config.yaml
hidden_size: 160
init: "normal"
init_std_down: 0.00373
warmup_steps: 312
decay_fraction: 1.0
decay_shape: "cos"
MLP neurons of a small language model. Each row is named by its layer, matrix (up: input weights) and neuron, and shows model dimensions 0-127. Each number is 128 + 32 x the weight over its row's rms, rounded and kept within 0 to 255. Numbers have three digits each.
After each neuron's rows, "fires on" lists the tokens most often at its 100 highest values on Wikipedia text that the model never trained on.

L10.up209:084100078132098082103145120152144113241162103180116108126159090119104159110117122174159120129129084113186100140143162100153070150113154132163111159108084147106153151133085107149104179089165124095103144094175129106170119147109119113126104129148164118125100067119131105138155079145129112141121114139119091125191100142137153142086131142119091135182149211162150155149116121095131092153133
fires on: "ar", "at", "y", "A", " team", " Al"

L3.up471:175099133101141119160082162115132147157124109104104096144118099095143106115108143236171135120173082138143098105145195147154115141156137102093122134103108139120153124176119110127134139071196128083104098095102116105178133132112133161077133138137095121107133105112058129069229117100080154085109152165124161115170127142148146076124124065070133079149124174185138174140139123109070180115115
fires on: " ", " |", " s", " H", " h"

L10.up160:135124094150159123173086066253079122132072101123113122133167091100082219170163113108127144095113127145145087122129143095094095115147165067083117083133170153096138090102112168177120065127119134121122107154100175104191148114144106119114128126155138166124114138139146130117108167127138133092182143089125138157078164167124119141097173101139128161086074084139138123116148079153096127037136
fires on: "et", "er", "od", "ist", "ag"

L9.up262:125166163104136133149121067154100088116121129143154111131153136146140152144133134179112121111104158137127172096113082132116121196120122115179120154113085155098152148182124091131136066116145128191140067149135146151172070113078140111119126092161186106105128163104100114098102115145074116063155101111120220135141153193104128093081141161029154138106143173132168165122157151157134101092177
fires on: " B", "s", ":", ",", "en", " "

L3.up2:102122097146179147114137044132103063110137071119114105138127087172118139121135163171154044130135086149126063128132079217132139172125123121106107131081144118106105088190127132153110168133096181032174142150151110109161142126083144129088123157130127096125132103133077126065189174118100120136156082138174136147130083141181085119172119094145155132104153140145105152153171159081083111137155
fires on: " J", " L", " D", " H", "oc", " V"

L9.up296:114087137132081073134187138130117107173081087141179132142255132089178148161062138173142146176104207153170134115168161140124128107126146124116093158136132130139134154129111103094118159101163173093064111112138169159170118149102125071120124077120064105134119122133124140086142140171199088136151123118171047131128144122143069114142151092060095108094126109168139158087139150141111121133090
fires on: "ing", "h", "s", "b", "á", "ed"

L6.up20:170112155173123093125135151160128133132166149094140052163109126097107131110136121151141167116145181151121091109123208157108103103142143116093100137122085147187134129140113124067118140101148126081129078076113075137174093156130084150062158121165142124127110141119098170168123099113072151111101156150083116086143188171123158072113175088050117134115131122193167208164136149124098167096115
fires on: " |", ".", " ", "-", " |\n"

L11.up85:117083079183142110147131093139096080142087085113130129147214188112159104140076178133093164081120143138105107160143116086082161124120126055097193184134133145146172128129155100107116127132116165079062097149062112142133132132170141127071118088150060128184141062093119121091188121136193125168138138099114119154115160128191105097174170137054125120100104139151109089164124121192153142135143
fires on: "pl", "ed", "l", "e", "ing", "red"

L11.up587:106095144170097152111130118133130172151125069167122113110105167132121104107028162133151089116090127153099099105137137150088102077107101179112063118101183143189123133167108143127133136123125112137128179127121138104125123157173159167095085173064126127186094113087101095059169154108087152154134120143102122129087096143139143077167186129167137123148152184159133089123110093139147059142168
fires on: "20", " United", " South", "p", "17"

L4.up191:113158152126078076072080177105102182165164173142163106123092094090128120135170145132145146037153155161151120124169166113148101160107128112142152104136064147102148118112120083071087104120186166146149067129110088158138060130104141151113137163185139156133145147135114126174087165123066160075113165160061082122106158146113066152137116102115201112145145189160191152122135142106106119141116
fires on: " ", " &", ".", ",", " as"

L4.up516:131124112154124123092068153121200125130158124088171103163173144116130102104142067145138145032201149138141075140165155102105067119098126077155079138138058159137165104131121110077112089086170150091167100153119138111159109102112142141129131089200052149127127139114084096140139135103094160090135080133118115114159142154102142067137107120087140112143146206113131161130151054112117159130117
fires on: ".", " |", " ", " (", " in", ")"

L7.up287:053093143135168161161160077136178114138102092105138136106175140178125115098113107167122132142194119144099153165104165116184141130096164169127112115113119128148139086140183144191112116102129133070192064079077139132130162137124164115116119135173137178132126079075119091111117188169154146121165090087157131198134031154151146093134107116152127136138185111091071124093130159167087132135136
fires on: " c", " re", "'", " e", " s", " f"

L6.up86:101177043082106105112105080147167108123168152135089161158167131104142101133099141174099096115112057160136136082089137126116099138157153116145067122048124137168176162156088080120084168132101128137175127109143148145160088120112220123128133156149173157127126127115127136129140086151116130160122093160078151119156199178098176129105142097131106091129103161171175183173143103119135139141135
fires on: " of", "it", "y", "ial", "om", "at"

L4.up415:096129127156091117130115166164164151153169138037164044158112173113124125158120099118154102099165139142120086131110211130136062064154126120101137115209112167190147108135123075190087062069192119136105121144099138107139140118132090146084164173167131171132129148171117126136167127111109141116115117148117094119109134133106149046128102141126127053156108153122144198126103080136127154098098
fires on: ".", " "

L9.up480:123154122158104092086116115090083088128099075173132142108119111080076228155210090095103105153137139148179057113126099092147106136139158079156151116139065161163140071135054154134103147165075137146119120124136142088168128138122157120143120102119145120190092149124149152137103115133122115086169105187140177163124155086150127170128150161124097148033122097134096108161167113142102077104162
fires on: "od", "ec", "enc", "iz", "et", "ud"

L9.up393:154146114107102121070136130124113105140115124061128126141134100091112200191123139106122166109136075113150067189095143109146042118190127161164129088166102096198186094123069154171112128134104082121086110121105136120171158102080115102191118073104172101159132123110120145166165136122121136214142113101114126147173188157121136111143129171113083143109153145131168112153122149123087127107146
fires on: "ain", "m", "ut", "v", "un"

L11.up159:089142145100173157145217108120125133135076083125122148168163162089114120122181101104084117196147163170083125140137207093097124119121130179113104098143181136160100079128155135145116124176136153077135095156172183101174090094154146145139096105147110157109120065121143116163082140171122144106130113059148076194177128101143095142102103181135102135143149098110097116077141132143126110132172
fires on: " pre", " re", "us", " im", " f"